MLP neurons of a small language model. Each row is named by its layer, matrix (up: input weights) and neuron, and shows model dimensions 32-159. Each number is 500 + 25 x the weight over its row's rms, rounded and kept within 0 to 999. Numbers have three digits each.
A block is one neuron, or neurons of one layer that tend to fire together. After each block is what it responds to, as a language model described it from the Wikipedia text at the highest values.

L8.up98:558479491521493534494512502508453512508476507539477532466503486542488479494537492467490504462526484527513471502438525499481494489491499452522527495481537480484485494532502519534502469485526483506479512472525462542462529487520441516506481449530516479502498541469532495513475536525506482484461513529448483490444486449445517486503490564474500597452501503469482505473505470508487517528508
L8.up712:441525541525535503526501499475536506491505536521503486490454489480494520479534514510486492536529483509500500478518475509507514516499546517488502490507525503475460516455514519510566493468520499472512525500459511515537472519485480467508509492503467538543508472488553524548498490500539491503521490487502491529504515466476494549522521523489509533480510546476483520495520497513514513511451
L8.up949:534517457492513558484509459480513467514508486512511489496487460490480493451505483514547483481528509479495489518496514536530507496488514525493515461460492505475492503486549499503508504483502517505524488497542485481459496526473472485528476490472504483507503460527536604511522481523539518521526512467475490458495477486470504509462547531482487491480447501498520481507511514511559500487456
L8.up1520:517508501511536487458540464473471481502508487490488488516477532472500502488529496495477514479527480502528508513472492507452519513507523515502490489514504522510501484505483505478502553483479517507496513498477448528465524515503525478509456472507456524569510504472508488524506518449528511476492483469525502493483529497521531498494502552471528516486507504499541485526484514479539526536511
L8.up2029:476541530499498530505514506499461453518509489523511523517520486505481477507523471524533520523501487467516504495498504518496516491534508467474524526519507496496496494448529504490520480528489528485464544507505473505585497474488497442505479488509529532474474473507462505459449490539526507519484515486467466513516515481487450516539522499506530505508531493504471462511524498459476504498492
L8.up2158:504529482524509522514511521531484508503527479481497452491483469469521472493548477500522504505521495538497479498506502499480509497514522462490534482475458460514490479504512542513499544491525524528501550495430502539514535503478528493500534508522487496490483490473523500495491496508512518532484494492452501457486530492491484469494423505560538472569532524505511522542518501499545524538478
L8.up2288:510506460456447532464473520552510478501527458517492472517474513510470488485530494540474505504496524484554494443519529544484543489499457466460566512468542531522506515504496531512481515530487531498514499504468493513483517520507490509488465488510519525500506516466501473543497544524479490524499506457500488442467512454500524519535496532531515520480500522523516509494499542506490503482490
L8.up2919:525527489528526529537507517512446506485504523475492502464494510481501472523527517525490506481490497496469472510515529480473539501533513486472513510516528478479481492484484538490488533505511516536506472514525499522528506543500501465489508492493480477505488501512494474505478506507518543497514564494523497503498556475515486478490481552559491536488503535485452522530492529546486522511445
Description: Verb stems cut before -ing or -ed suffixes, usually after a comma in review or reception passages, such as not(ing), comment(ed), add(ing), and weaker on table-cell numbers.

L2.up1143:473503495527485468518499478515540504508533511499490520475505536512480527472473449522473468514483521477469450496512480438501475466508492503468468461497513508511481545507481526496563502497504501487475486445518476505485501490471496560494525467537454498494517508522433533522498494505489532510509495433543480520462457553484458477486518477483483500508463496525499478473509505462538483504511
L2.up1421:506481512496511486530497487524474516476524492501480492471502507490508517442516495495501504532516531463573510522500482531478515501484491484501497446536464492529494510513473508474506507499458473498535513472503521480493491592474502487491439508520488444535492527497523453495500536456563521496510549509484540490521470510523479474537493486486452502486484508494531505507510492496467537520506
L2.up1947:491562486538486465477458511520548544473492521507505501481522530486527502459488499543538483572510456525496505466495530486460493482537460458443457457518477525525494521489522531467502567511502481504493501510519463513496444523454509491529481494483496547442517506539450487538519512538507491483471525475556530469488531481513488510507490489476470479536515498463519511474487557454485491482529
L2.up2550:497501495495513517495505460521478524487509497515501511491514490551530508515498487531490539526485513518524478504509503508477526498548465487502482480463496499469516502471491506505491500516500510481498500537494494512490522520491499498498501529511525525533474473533452505489495516473535487481502521458532549484525497471509483480456531505496464496508482531486479518474542422486473458509536
Description: The first two digits of a four-digit year (19, 18, 20, 17) after a space, parenthesis or dash, such as 1990s, 1847, 2006.

L2.up603:484498490519491516438445485473513464457498484492490495476455504515501500488480500510483530524519517481455476460450393504514465476522509488515471475552487549437452482555542506485474509486532538534470512499509515544500485490489538474481466511479479552517479520488513492494499487517479477502503493478498512482522472497539503504529525480518495473536504492461511475521511480495483528523409
L2.up1188:507455500445509484519548517502512526505513473526526501469472484485494504515496456500495508465520477472507477503505491490504512483509522519533477518477516506505478539497501503504465481519474632505537497465529488514492453524499477504522478479519537483509492517511494518485494533495501506510503507497499504506501498492517500483474530517537484506501474481507527494506509482540480493501534
L2.up2227:476494446437487470487510489484485504497520538534481493471460482478527501516513511487475514519469508500499471529460476500490517507520464525476528503474462556472529530451529507514474474504485537503493450523457510515505480496521452506454498524492485462486505510510514532492486510535523507500506521477522521557521489518553483514495504531508493515490511501465476481522524513530501524514487
L2.up2544:480463471493468508495510519498536548510475476445514542462500492468496542477479505534483499501506523513519508478499499479474532508572519452510460501504522473505499546461525438510455436523535518536511474490505492505482478477497522556454517510503454489509535521467496491447567479519517464488519518473493469531483487504521520485507529522509494524496478567470500452558468503534488511510496
Description: Word pieces inside medical, disease and biology terms, such as lymph-oc-ytic, prostate cancer, ocular diseases, genome, hospitalization; also stray "gen" pieces like Genovese.

L8.up115:533441522484492533539500523512475528481532485526492518485507527504485476476485517514501491500447456535489485525532484453514498487504525508470476484411487456518490514490482494558455486487555500489500514480501474530520502504497495523491533488510528516519459510497522460477496476460531486463493541487471480522503491481461499497504475494508509513543465487468485493504485513509511498491507
L8.up352:495488541466518460510477498506509488518502481512478500479486537478499516482452503514513500536489488508526520485496470506481498467469521493497497511459470538526534502501475482477476448485508471495524512487467472486501509504483483498511456515443522503484507498499510471483500482523521527467460468540526514505526519540511500505500495490501507487479500522488484526445496493495541512505504
L8.up500:468508526530507499503477506570446506538517481516503482473516505498488477486509512489509490502476473522515495505514504447514472479472498491513524474456491494504514501506486500552478484467534507491521529502522482533494523487534491502494507506520468473496482536489491489478486489480557463496428489514505492503510518457520486512518482456544495504496491494466512502494519503548510489452525
L8.up508:508457539515535517492527514519512519551535479523477494501477494531521493522476476475460503502527457472495490495507473484520495502549509498503515492486507463499481535441515487493549546486493476496507530499464480466495536471507513488498502488512525466530502453424530533528487544522526484511530530536469508540490483516509491515516510517512502471472456520521514539471538516533518502495513
L8.up796:533448494512517513543483525453482534546449508454519516511496513509521480513510500491492493459478488552530510500505496456451481491523537506524506509483495512479515500493488498515521469502517479503475506508483473496490493497484480480479538513482548542533469468472459469460505497499556481466475455524510543493491493512487520544498491520509427511505506527504523529475489495470502498480498
L8.up1400:499424458483512516506489485502513508492533491515497467508491475506528479487503582487539446439511499468553460513491518465439481521487518479449453532563515491523488518522520447514529495527468503477524498487486499493529508502504484528473515505515492494494498514476471467458481481487527484497501493480556484553485503465514518546517490567493451454512533476495521517532512496537540507520516
L8.up1477:523458506495504490454522489526496482540511491507464462465497496505477500480539537487524501517502503520515495503495542452516493504498485491481495496495491445464499498535491466471508509527516492454507517497457468499483483496468499520465487493524446521505460485489478477446468497458513499490508492478496491499505488541473516479493486518497519528463486467482495482456446563553483516482502
L8.up2775:527450548484505504505483489522495502523515483461491495519478505471481496496495550492504500510492499520507508507527581445507500476491506473486497490459481450567507507518472478513490493505529502497498484501519472521508509473478471564499537459493476513520530503489511484508499494476518497475443484509480514498499521541508495486516474503481467511475503526484492517489513534472491508478524
Description: Commas, prepositions and other function words right after a noun phrase, often a person's name, where the sentence continues: "Tariq, as", "Ibsen, his wife", "presence at", "direction from".

L8.up103:475545514520525446475542514484527495507490552504458484521505507532494513497529458467479518520445496488486483447501523440500551499510478480486485458498519501469532554487551529472484501497474485530543501478504476478480482514583485480461509470478506534485528431495468516498540469514504483529536476534515521513520537526502526483471517495517495492512529497472490520506454504476505530469453
L8.up528:493535447499501484523524501509501457484502505518468558510497470523499443516495530494543545553508461540532492480498478510521474507511491506524507499491499553509507478494482429479516498493468494506460511529510444508499489472496560520485543543527513460504487483505505525512490512471488495518527440507531509500504476490514513463509527518531480496473474512471495532524501471491540510502485
L8.up648:530494493517496519505521515503441496515524517534483463510513501510515487478457444437553514511507485502495533486521499492512516468469508490526474466463495622493492488481505494450496480499463486494551491512482519481487515487535506522517503559487508526495501488460500509488513540502522505521480500530472499472536454516488524507495519503546531508492455507495501529471513509535528501468464
L8.up1083:500509498460475506512524514496530503475496483525516468569483503521467439488481505477505461510532457525493515434495488477522515489485488491496507502493515522508499528478536464519463519512481491502502539536488472486511516537516517530509467522455472479545448517503491581484545497474530548472510522510499495467519461505516491533488498523518506536489513510492490487522463497487496527509477
L8.up1576:531471510485524507483483561498514532487479540521492497484455482526532502533504512493496579499563520494474509500540461492463503490492518513505490483489505485483445505485459504487487498497514480504517512525486464509488451498502528528496508455534497482520467519500472458521486524519512471519518530497504487517488569539459458502501534484483518506480489483540473542461500483513483533478470
L8.up2591:464508498498472554530511548510464438476485536537485484500503488537495475463486496453527499537464496510498540515478480480492459496481513496480514474492508540469467489460515490494481492465504490513506510475479481542498526543522487482520465506520524462518508462519536526497512520558558484525538520529489510510481500537484507541495517507448481531522542452514530503497457511485517540475495
L8.up2659:489530546529489470501526522471489519491497480437505475532484447550493473478484497451503499518460494509487493527530486471526541576523517494514508495497487540490482497490486502452510532468446471502479485461486492545514463503557513524489542544510486503517498494502482519491511510484517514518548511530455471483509480517481489558474508484539506483478494478558503494487500499528499530490465
L8.up2942:527541489503545473499471506535500550529476492466503498539510480564475503499532473507491491510472506433503467485519500505496532489487469483490492491486493472524516518493503489499501513490470488512488503439540514530491462511494498514515526492517496523529495528438476538485499467484502448491501502510486495496533485486468469527477501516499486517514467526495482511465456487528548527525479
Description: The "20" that begins 21st-century years in dates and prose (In 2010, 2019), plus the space before numbers in wiki table cells.

L7.up1558:484544488483470543527477488522507519502514492510530494483489500506482505520480526458483491555478471503489490526496478460505535517500463557492488485490516567494514516483544500474520526518478516469507480503495448574467500502515497512504532527534474495522470544465482496531513534523478493512496512457525496481492499495477520574506520511511501498473480504496496449470488478516479498518454
L7.up2119:496509470517494462498509518450547506517535511498510503492516485514526488500490506479483486524506505514548498520510527507524528558513516536502452489495497542480489530500461472506462491494532508529485483523472475536468514491490517498505521550518470526503482477458521567510512508493514488519557527538536522487531481540502495496499521514494478481493495531505504502496524486474513517485451
Description: The "20" opening a 21st-century year after dates, "As of", or "In", as in 2007, 2013, 2021; also day numbers before months.

L7.up577:506512484489546481477507490498478461493478495505493504513477529514455493502515553527508456539519528469532512485544517524510557500494485516552493484511490489459554483503538481485469487510523475515522497473515448474490498528519510540495495456488535504517496489496527493466482497487541538496503549472460498489503505493541521523484468484496515487499495509496506518498467519531485452518478
L7.up1555:534494483528528504478509506482494497490497559509480513485500498502483546529528532530491492505518491440526510476549507493527536506458479531489481488507479481467526478468508461496470486491508489522527518498523453545512484483536492516506503491527512462511510525481474489469514470536520530499527500511464471540521574501518514457491500475524488488490548519499452468464508505498460469507441
Description: Articles, prepositions and word-pieces leading into a body part or spot on an object, e.g. "on the left", "broken nose", "(right)".

L2.up1983:552496529531521502494524524479461513531468472487430489504465489566480527508461538504546516514467509581525547507484488507508505480467526486493557544515530538494519510518458498506508524512495510440481512460504508495475474527517504518477529538504494478496523507470505514502486505509476513515484511506544508537459457464480487515526505499547495476498526493501462466496491504508526507526516
L2.up2241:525534532529520493519533510470477489541478448485538507518510476528497504489503476513482480501484484471512532545481545479502488528462516469488509474518491498502527429492497476493511489515482505481494487487526468478510483507485523480542505498477506503514491492535501491492513523472540518527510493501540522513498505456470480498516455483511479513521501521540502500561468483543480493488482
L2.up2302:487510519516477508510482524487525504536518519462498523508539497497464522426490535520510463551443497489507525514514483515479524482491493482520511497472472520503473455492526484550518548502517536427480520477538531501472480513512506506519492534485494499516453438516501511510515485517492509460502525553502556501499523501443508527506511508475531502481501492516468523493487546518462498492486
L2.up2457:497511483502510529502468515531467448573485486544476517454497476468502490548519494485487481508533484481520489501474506498487494492556485514525492500517557480507510496517542566487490493459498557527498453482523496469484498518480473498525482478495509494531507522479483462518489476486503510467514494532497375473448505497469474499529467531544516505562503491461488484506490521500557521486496
Description: Words, often word-final pieces, about presenting, showing or public appearance, such as present, interview, exhibit, show, speech, concert, and appearing.

L7.up986:526517502483506504505476520535489457527507505514518473527458490472504498539539455536574525475512543551480495540509467501500493527481462465532494491472524469504575487537547516491435516530471497550490482501522505498489514466525517511546506494527541468518541478492533490518534488527501493504456488504521487481486531499464520494523508521501558454495498535496490486486523540537483500546495
L7.up3011:530538508539489486500504529511527537501514486491513481518493507470493468472499475521547468501527477487503468514500489549495518523533485443452534516491494462538537485518539486484457531547498494521512480521440523497512509474480533517507532536519503490492495488456555462520467512501534505517498473498485479468493511514498520514536517523482527478516520494458498536437516508481473535597505
Description: Verb stems about to take an -ing ending, especially after commas, by, after or not, such as peak(ing), not(ing), retir(ing).

L2.up1359:486526522479494518488520524518516517475535498503491515461487481518491500508504502538510501483540521504459461513463513518480516520498478510523511490506507535514519469488485477504509518505478517491493497530509475533462470505518492523525518544540498521521507497504484498498530480524554500531534511501472550499517534483521522482443476477509469475507457447506493496512491485496464460502516
L2.up2591:502526499517526472537511503498518478494521439536505493494499539501509547540470486475546539497485484522514500483535502477522482479468512509522481548518495523507488517452488522503492501475493505500527514521509542470509513520500489465488465471502522549543522483529506484512504505527541493428484491519496478488510497499514512533499523480502524495497514470506536490472472506557580498528520
L2.up2649:533513551462511521504500485564519514472543499500487482507551496511478488472498486566487505460515482498505529496510491489479505477495468517524500483488497500505473515515477501525497472501519501502502484509488511525518486484502521492478504456500517481545469510510530535466509509532502505508478477500495546453546509429510422526519469494472510524495514515470517485457514532519510482476474
L2.up2869:491489499506514495517547482507498510502501488476508491507469516528442515474471518525523493480467496466499475492518541480514528518516493527475525524472519529496509528497480496517507512485501514520493525533502505485543478499570431438497516487491494527530529531502540492531537485501524428501428462544503476505524550518515494502470451463508483491516504490493527516517475513485538446512541
Description: Prepositions or subordinators opening a fronted adverbial phrase at sentence or clause start, mainly temporal: After, during, Following, plus if, as of, because of.

L8.up426:494573500487511502501501494513456510528515530534511496495496522521453512489519530550502530486522511481495505504506550453496493506531509480533533496501483497513478489491493491544532485479463505490520525512495467460528483534501479483462498516504524552480506533477464463465492489494528480521461517522485507482547551502474540503478494502498512488503532527486471485433494526489489490492476
L8.up1169:515468498490515467475528527510485498525527483524491496500489540550470495532534481487534485508493585475523508493511505502486535511468473467519483506488494492460538513484496486482492477517514509464522510510516480526518499511535468504492475489457486491529456469483546528472517492497527493521491479475477509498470476527469512481517496492512456507500476558539517495457498527507498500484504
L8.up1285:489503455491489521446501465500505432510489503525508486518523501517486484465492459491521499550533546515467470482450463464484488510473545461499500545544512520513543524481520487514482514506523458520525565478481524516487493481486504507522507483451476501511501520533481496490477493521513487497541468550504499525501498448502471510506450533484494544489488503499578531445555467521521518550516
L8.up1333:496530467490458521489474467536492482500513484514527506499496554505489536476496531469520531495502514514527504548502528482517556480496562495459468525503455464499490492493520533512496478519526443504512487537487503516513522532516487454516527459515553490522497503503458488459482522523528513488506513475476485472508504477501528510541536473497519500453509511538481484505534567463488486512519
L8.up1371:534465486462513505464553513497509472505455523530463471472533543535493520518530474469482452466489475509514521475512542501472505490496536522485503536516491450501501532550495469527544548495482527476511480457528441504503507516527491490481510478485496478512461528481494472518504488482533487477455514518508544534464497496507496488478538522510526512528502522476500519479494489508482502465470
L8.up1524:479486483494497506504515515534546505534491493517465498472471500482497483498501489529508495520490498490515473499494514506528500504512479492478487527476496529472452445486502504491502515513463483528517463474502498509500528570506461511465505514445528489505474475457507482524494514500526543522522496459475545509473519476490513514513528492469426547506464499488452520523484500507502500506480
L8.up1923:520491510532514496490540481523456488475514483511497476510478474491512458529467615511510493507526491545523489478513513478505495473500545532472523520450476502456452503484500522515506529423512512487492506430481504520543467524499477479491521504511542545543500496508494482489495472534528525470486501541479467513541478513515513528486509502508476532496507508509457508521554486483510472520496
L8.up2077:521541465534520530495513513492520455480492499478446514473479481478523514479469509478527530498531497494484474467483481528579513462481504520538520474460479517498554518482528505460514465516535510525482497509483524524470514484522447491498498522488557512526497493492487493428504500540503507457438517493478513494529496482521445501466504510549464528464492518469495510546512505490505489516522
Description: Numbers, adjectives and word pieces inside noun phrases describing body parts or object features, e.g. 10-11 grooves, curved legs, broken nose.

L7.up1120:528498496479543498509486482534459502491544492531515525507493497489481466485471498499538507460481504485516491486512504465484483498471471505526503467443506496488487522516534518513489518517549472490462494478549548518519500490527500490491507489488506495507537521486508502489502529455561472472505555509539535551478546482478524515520463496498528499501481503517476533477490503519541498503515
L7.up1528:517504443476510499518486483481472524497513533484487511491508503495460454499498505494510516506460543500548498503564549501459508487483472440540492507552529522477476501477510467512479499480499451496514570495505470470506479492527505471542458477514495504518502485555459459468524490455478504528514514513502492519466533488458520560494461537500506485502515506524527529516523508516531513487528
Description: Prepositions or verbs that complete a fixed phrase and expect a noun phrase next, as in because of, part of, resulted in, led to, with.